MLP neurons of a small language model. Each row is named by its layer, matrix (gate and up: input weights; down: output weights) and neuron, and shows model dimensions 48-143. Each number is 128 + 32 x the weight over its row's rms, rounded and kept within 0 to 255. A neuron's up and down rows have the sign that makes its largest values positive.
After each neuron's rows, "fires in" lists the words (lower case) most often at its 100 highest values on Wikipedia text that the model never trained on; "fires before" lists the tokens most often just after its 100 highest values on Wikipedia text that the model never trained on.

L2.gate46 [ 85 124 116 132 155 104  97 134 114 114 156 110 148 134 215 118  70 170 161 144 144 143  53  67 121  82 130 118 153  69 125 158 155 133 155 122 119 118 125 114 168 129 117 155  91 108 116 118  86 112 121 144 102  51 133 143 128 113  75 134 111 138 115 147 137  38 125 111 171 104 166 140 120 122  94  73 171 114  61 121 121 169 124 147 140  42 116 115  85 144  98 150  56 126 155 171]
L2.up46 [148  88 124 145 101  97 142  68 117 131 138 116 181 121  84 140  98 138 104 115 109 171 153 108 119 118 189 116 103  51  82 153 122 114 130 156 163 111 115 162 103 120  98  95 181 193  82 106 119 117  84 192 132 115 154 149 180 133 147 105 104 193 119 138 199 116 139 203 174 135 113 212 182 119 115  92  64 137 108 104 132 138  82 128  97  57 156  96  81 125 146 129 106 104 114 126]
L2.down46 [ 72 177 112 114 148 110 102 132 107 124 144 119 139  94 149 116  61 172 136 155 145 125  78  78 146 103 129 148 156 105 182 152 112 115 185 107 109 127 123 104 133  98 113 153  76 108 145 111  80  66 121 133 152  45 143 173 142 155  80 130 163 134 114 140 127  84 121 100 163 106 137 165 136 135  84  94 188  94  85 132 114 155 102 132 111  69 115 159  83 134  99 162  55  74 150 145]
fires in: "during", "at", "from", "by", "around"
fires before: "the ", "his ", "her ", "their "

L7.gate456 [ 81 135 147  88 172  79 116 113  61 160 139 139 143 140 114 172 153 102 109 136 157 134 140 110 128  84 127 111  62 148 118 118  68  88 109 149 147 132 141  63 129 114 122  65 103 113  99 154 123 151 145 148  96 116 118 154 122 130 140 147 116 126  57 172 116  77  74 141 147 187 165 134 126 119  75 108 112 131 148 203  66 139 160  58 118 144  82 111 157 152 139  95  95 124 127 187]
L7.up456 [137  98 149 113 114 135 150 100 106  98  49 179 127 133 126 110 176 175 133 132 140 154 143 133 107  82 158  87  40 120 115 164 172 133  85  94 109 142 122 121 121 151 175 177 104  80 156 122  97 135 133 180 111 191  83 122 195 129 197 147 151 116 113 159 106 131 111 159  99  70 228 227 149 149 152  92 152 151 120  97 135 164 121 128 118 154  99 109 135 156  69 130  79 106 127 134]
L7.down456 [ 84 182 171 135 111  21 171  99  67 107 131 159  37 128 192  82 177 128  86 153 134  83 129 114 118 147 150  74 141 166 133 148 140 121  87  80  70 100 134 170 157  96 157 113 138 115 103 131  92 185  90 132 107 137 113 153 188 133 201 138 143 141 116 128 100 145 175 114  94  94 172 109 163 153 138 106 143 112 163 100 138 162 141  79 115 148 179 107 110 101 105 119 137 109 137 115]
fires in: "it", "this"
fires before: "was ", "is ", "had "

L4.gate343 [ 87 141  85 120 153 101 109  58 180 123  81 122 126 106 126 100 150 113  83 159 126 156  91 107 108  95  83 124 148 100  91 134 124 145 133 136 149 165 134 160 128 140  89 140 172 210 132 164 133 114 117 148 104  83 116  94 118 139  88 188 172 103 137 160 108 103  71 139 190 140 133 145 103 108 102 139  85 171 157  87 124 165  86 121 158 120 117 136 105  74  73 216 118 143 100 154]
L4.up343 [134 144 135 139  81 183 128 146 133  94 149 142 127 121 103 165 163 137 141 168  81 162 136 112  97 117 145 132 134 161 136 133 141 155  89 135 133  92 114 137 147 129  89 189 110 142 123 162 134 185  51 134 160 105  90  90 134 106 106 102 143 107 152 160  93 153  89 141 123 105 188 172 162 133 107 111 122 127  69 164 121 183  79 112 131 127 210  53 127 115 104 163 143 108 124 138]
L4.down343 [137 136 137 129 156 166 156  99 174 129 108 164  97 132 110 141 107 231 134 116 101 108  99 129 120 130 170 116  72 131 139 121 144 129 118 124 160 146 152  92  62 197 153 122 153 166 110 101 107 133 121 159 136 117 175 122 164  81 151 104  84 110  85 136 128 138 125 133 165 134 133 164 145 146 165 140 132 135 149 122 171 153 152 134 118 116 152 160 169  72 191 146  93  84 145 119]
fires in: "brigade", "at", "by", "appearances", "health"
fires before: "ade ", "the ", "el", "and ", "g"

L4.gate248 [ 97 122 123 146 147 149  86 132 117  87 182 119 107 174 108 145 100 121 163  85 107 209 126 152 137 163 109 118 161 119  90 142  95 138  94  87 138 120 184 122 169 150 118 106 111 122 193 150 116  77 141  84 141 112 147 126 133 123 168 149 136 131 167 159 122  53  98 144 164  87  79 126 120  88  97  95 114  94 101 120 145 161  92 104  77 113 125 112 132 133 150 100 131 118  54  92]
L4.up248 [ 84 192 115  98  99 187 156 156 136 144 145 112 150 135  89 186 109 151 148 124 172  85  64 176 107 133  80 174 140 110 121 117  71  92 173 182 120  81 118  73  94  79 154 141 115 135 138 100 137 143 138 144 127 110  96 127 177 154  74 105 155 107 138  86 111 103  94 103 148 152 120 148 132 172 131  74 110  68 156 150 178 140 132 173 187  58  89 179 120 134 179 153 187  88 114 109]
L4.down248 [165  96 123 176  84 112 106  90 186 141 158 145 107 119 119 112 136 149 151 133 125 162 144  88  83  89 145 154 162  89  89 119 115  96 167 154 113 112  87  85 130  77 140  58  76 154 147 101 155 144 137 145 123  99 117 177 128  94 125  92  86  67 152 118 170 112 146 108 140 135 114 103 174 118 127 164 152 153 167 129 101 129 129 120 168 107  95 154 166 110 171 100  54 141  95 122]
fires in: "it", "played", "released"
fires before: "was ", "is ", "in ", "by ", "on "

L8.gate272 [100  75 113 125 132 157 111 137  69 133 145 146 208 123 160 113 141 165  80 114 173  95 157 146 130 126  89 176 118 132 120 169 104  94 130 181 163 131 162 116 112 163 151 130 196 133 129 122 107 121 134 137 123 145 121 136  38 142 146 188 165 186 114 153  99 150 149 145 137 128 133 127 145  88 157 127 100 159 134 129  83 151 170 100 101 116 163 128  84 135 154 175 132  90 128 169]
L8.up272 [176 128  85  54 118 150 102 112 115 153 169 139 127  76 129 146 148 174 173 160 149 112 114 130 185 108 106 152 110  97  94 144 120  73 143 170 168 113  95 109 111 132 127 116  70 180 136 160 132 147 137  78 158 134 129 148 127 125 109 131 146 155 153 109 113  77 109 119 182 162  91 140 138 100  70 106 107 120 118 158 111 120 143 133 127 100  73 125 143 189 135 118 123  60  28 151]
L8.down272 [159 162 139 118 172 117 165 167 181  74 174 178 167 135 163 129 198 120 115 150 145  98 135 103 134 132 101 125 159 166 101 194 181 118 158 101 165 145 145 134 136 166 106 164  78 104 132 121 112  46 136 191 134 149 130  90 151 123  96 114 151 167  96 145 161 178  88  85 122 123 192 144 109  92 175 122 124 108 164 131 117 130 134 178  92 169 135 124 116 146 147 207 100 154 139 107]
fires in: "10", "20", "14", "6", "13", "16"
fires before: "| ", "|"

L3.gate183 [ 88 152 138 131 108 138 115 126 125 184 143 140 125 173 166 123 160  75  37 136 138 178 128 148 194 107 134 114 194  83 142 149   0 123 115  98  93 141 138 106 126  99 117  83  85 129 126 124 149  61 130 163 100 146  94 135 150 154 163 117 123 226  91 155 104 114 110 143 133 153 142 135 143 139 120  36 131 116 114 144 131 129 115 126 122 120 123 110 130 192 132 154 106 143 126 162]
L3.up183 [127 129 138 117 178 148 118 139 142 114 247 131 130 149 139 136 176 121 124 116 122 142 123 104 134 113 115 103 122 144 113 205 128 128 121 126 131 110 121 143 101 102 129 137 166 139 130 109 143  76 120 131 131 119 124 144 123 116 122 114 131  78 142 152 124 138  97 128 144 135 175 124 117 118 111 121 111  99 118 115 144 141 160 122 113 123 112 134 124 177 107  94 153 129 169 150]
L3.down183 [116  77 147 153 129 102 158 113 120 171  69 169 171 166 131  81 142 154 131  69 151 135 111  88 113 144 166 113 108 151 142 108 110 142 110  61  97 154  78 112  73  64 133  77  78  95  76 174 149 174 119 152 116 133 109 124 120  93 128 177 147 136 158 146 125  93 146 119 127  97 126 185 129 122 108 142 142 115 143 104 116  63 161  56 144 184 138 101 178 124 148 141 136 154 142 143]
fires in: "there", "61", "it", "experts"
fires before: "are ", "is ", "were ", ".", "was ", "("

L7.gate43 [ 78 141 157 107 137 170 175 156 127 141  92 132 153 112 103  96 107 120 116 133 165 133 145 155  49 111 169 126  94  83  50 128 127 112 106 198 157 106 117 147 100 143 113 119 212 147  93 144 119 123 157 130 111 140  85 123 141  75 121 146  85 116 114 129 127 147  84  88 158 117 146 122 123 117 124  29 119 166 126 127 121  83  71 111 122 149  88  67  93 133  75 151 132 114 166  63]
L7.up43 [157 127 152 101 138  95 103  83 108 172 163 126 115  67  95 192 177 136 148 160 113 123 137 165 148 139 130 139 164 197 125 129 167 137 114  75 117 125 121 121 148 151 173 145 133  62  81 124 124 103  60 128 124 112 105 126  93 173  86 168 198 145  90 193  95  97 158  84 148 161 179 118 186 125  77 114 172 158  91 126 121 123  90 130 129 144 166 119  69  88 154 122 118 125 161 181]
L7.down43 [150 109 112 132 158 143 126 111  86 165 223 109 111 114 155 165 173 141 155 169 140 135 153 138 180 180  85  97 158 178 126 151 145 115 109  86 126 149 105 120 134 159 237 106  99  50 138 100 118 153 113 129 104 126  92  98  83  97 150 118 217 168 138 161  84 101 147  97 122 167 146 139 154 185  82 151 194 169  84 138 147 159 126 139 146 138 156  91  87 112 130 110  79 117 146 170]
fires in: "it", "there", "i", "he"
fires before: "was ", "is ", "were ", "had ", "are ", "also "

L3.gate418 [122 104 155 140 170 113  57 144 132  91 128 130 184 113  99 140 133  49 135 109 129  99 138 119 130 155  80 140 109 146  46 104 125  95 143 157 150 115 217  97 102 108 121 123 116 126 127 107 179 130 158 131  84 197 114  69  89 158 128 140 150 142  93  85 120 101 159 156 155 156 116 194 144 136  99 111  95 127 113 163 137 117 220 116 125 141 146 145 134 145 185 133 132 107  61 174]
L3.up418 [141  92 147 154 124 112 124 165 124 148 103  93 117 124 110 136 150 116 116 108 106  47 163 140 119 145  91 168 118 150 122 111 110 172 184 100 193 188 116 149 138  86 116 129 113 150  93 126 192 104 162 144 144  84  86  61 165 113 137 109 197 136  78 113 182 143 106  52 126 108 241 124 150 119 179 143 116  86 177  88 132 122 137 141 133 136 132 100  81 165 101 114 115  87 113 106]
L3.down418 [132 150 118 111 124 147 158  83 131 118 163 115 134 102 147 100 152 161 109 108 137 117 106 130 112  81 137 174 138 129 167 144 158 139 130  92 104 161 105 181 165 119  96 101 108 135 135  83 102 108  92 105 116  83 106 179 131  59 111 121 117 124 130 197 155 181 115 111 113 134 127 123  76  80 166 155 150  97 126 140 171 156  86 123 125 123 133 123  72 120 130  73 135 129 130  77]
fires in: "20", "21", "22", "25", "24", "42"
fires before: "| ", "|", "m "

L7.gate125 [140 128 123 166 100 157 154  90 113 173 106 105 104 186 172 160  95 118 141 152 182 159 173 118 142 128 114  97  70  75 109 116 104 130 153 131 141 175 118 126 103 161  98  88 166  88 128 108 150 180  87 139  81 127 138 181 137  87 162 127 182 136 178  65 134  85  90 130 120 118 125 122 154  53 162 178 143 114  89  88  96  91 150 130 139 104  80  87 152 148 177  97 132 180 141  93]
L7.up125 [144  89 143 120 156 137 138 155 166 130 109 144  82  91 156 145  86 187 127 141 164 147 170 121  84  84 165 106 124  79 186 131 177 122 186 116 162  45  93 189 147 173 142 148 132  51 136 103 119  98  89 152  84 125 131 151 123 143 129 109 137 128 112 128  64 138 102 142  84  78  81 155 124 128 146 148 119 126 143 103 185 161 138  91 136 103 116 107 131 135 171 127 113 167 176  27]
L7.down125 [122 111 143  69 149 101 164 147 102 137  80 150 104 115 152 133  95 181 141 107 108 129 147 118 119 114 142 118  92 118 150 131 127 107 150  91 144  79  72 144 167 159 142 133 143  11 110 137  82  64 157 104  52 129 148 148 119 180 183 124 105  77 120 168  67 129 130 110 163 134 107 133 120 165 152 115  84 115 114 105 158 164 114 142 138  89 144 145 118  95 103 106 132 123 161  73]
fires in: "there", "city", "land", "part", "way", "site"
fires before: "of ", "are ", "in ", "is ", "to "

L2.gate464 [103  57 159 129 125 119 106  73 184 118  91  73 122 132 101 128 100 139 126  72 147 157 154 123  58 147 124 155  99 103 142 150  80 143 157 138 100  87 136 160 183  94 101 154 146  75 113 160 124 109 113 163  95  99 122 116 156 163 115 121 107  92 158 109 130  86 180  58 117 131 145  88 140 126 115 186  99  90 143 101 134 108 125 167  34 140 143 100 142 139 138 186 169  95 148 158]
L2.up464 [108  59 166 101 135 118  60  81 171 103  99  87 133 117  87 122 128 163 118  75 146 144 154 114  93 151 122 114  84 111 136 163  88 129 200 120 109  98 140 171 176  63 105 142 158 123 107 141 122 134 107 147 116 111 133 126 138 160 123 115 103 114 152 124 135  65 170 113 113 139 120  86 152 111 123 188 114  74 153  88 133 113 156 168  18 130 129  78 129 133 138 161 174  77 150 154]
L2.down464 [118 116 123 100 125 126 126 147 142  57 121 142  10  97 139 154 111 155  95 135 118 168 115 111 130 104 157 197 125 160 134 128 115  81 124 138  96 122 139  80 144 123 133 126 156 113 121 161  84 115 132 120  99  90  85 147 151 125 125 128 128  88 124 133  95 167 187 116 146 119  98 125 118 125 102 120  97 131 127 182 128 168 116 126 106 121 129 130 126 120 104 119 107 146 109 119]
fires in: "located", "described", "built", "developed", "established", "founded"
fires before: "in ", "by ", "at ", "the ", "on "

L7.gate316 [126  58 162  88  97 117 102 148 105 121 127 144 132 124 118 204 141 119 142 115 122 120 148 119 114 108 119 126 117 122  88 109 127  50 177 143 116 124 121 109 118 113  61 108 123 128 117 114 164 195 105 134 152 114 169 121  11 152 128 116 107 139  92  99 179 160 134 142 155 125 135 115 144  91 121 145 175  89  74 165 120 153 149 142  64 132 153  74  86 131  91  53 155  86 152 150]
L7.up316 [129 127  88 121 112  76 175 125 123 161 165 122  93 132 159 148 111  73 178 119 136  76 104 161 141 119 129 131 142 145 127 162 162 104 195 161 141  80 165 152 136  82 116  97 131 147  68 141 134 144 104 132 116 129 157 109 132 128 170 107  89 156 107 142 141 107 105 160 118 156 128 128 140 105 154 179 157  68  73 204 111  94 154 172  76 115 148  87  59 149 109 111 100 128 174 137]
L7.down316 [136 140 135 115 127 119 170 147 138 157 151  86 135  89 168 121  92 107 143 175 139  87 164 115 149 108 175 160 216 122 165 191 170  83 215 134 141 106 138 166 141  34 111 127 123 182  92 154 112 138 117 112 128 164 152  98  87  98 190 101  95 153  86 123 125 103 112 147 113 150  78 157 132  99 171 199 132  87 108 183 108  98 139 123 116 135  86 141  83 121 112 119  91 119 137 102]
fires in: "part", "one", "well", "participated"
fires before: "of ", "as ", "in ", "ated "

L8.gate290 [ 65 123 133 128 142 167  72  97 125 175  98 159 159 124 118 113 108 145 100 166 125 123 144  79 150 129 193 185  69 169 132  82 120 111 133 111  99 146 104  96  98 131 151 119 140  85 138 106 182 216 150 162 132 193 106 125 102  95 120 151 125  91 153  91  99  86 143 138 174  50 152 134 180 125 104 119 104 157  82  47  87  82 174 145 192 176 101 103 125 111 123 150  91 115  90 118]
L8.up290 [138  81 158 116 158 127  85 116 114 132 100 150  96 112 160 136 131 129 139 106 166  89 104  60 108  79 153 199  86 108 157 126 136  76 118  79  91 134 133 157 137 113 164 117 128 113 133  71 159 193  99 124 180 167 118 187 132 111 139 163 102 132 157 129  60 122  98 154 158  68  97 121 106 124  95 183 122 135 100  87 145 129 120 149 175 159  98 107 158 120 108 145 138 121  67 161]
L8.down290 [179 123 149 146 151 107 134 140  80 115 120  80 133  86 149 172 126  95 177 150 148 117 142 186 117 159  97 160 125 114 114 140  91 155 148 153 201  92 159 108 123 104  90 107 156 151 101 131 105   0 107  90  73 112 142 111 142 133 140 111 119 178 176 150 132 106 124 149 101 151 113 107 109 125 132 134 122 116 149 156 193 156  79 112  98  90 143 131 118 138 156 120  77 145 131 141]
fires in: "1", "0", "g", "2"
fires before: "| ", "|"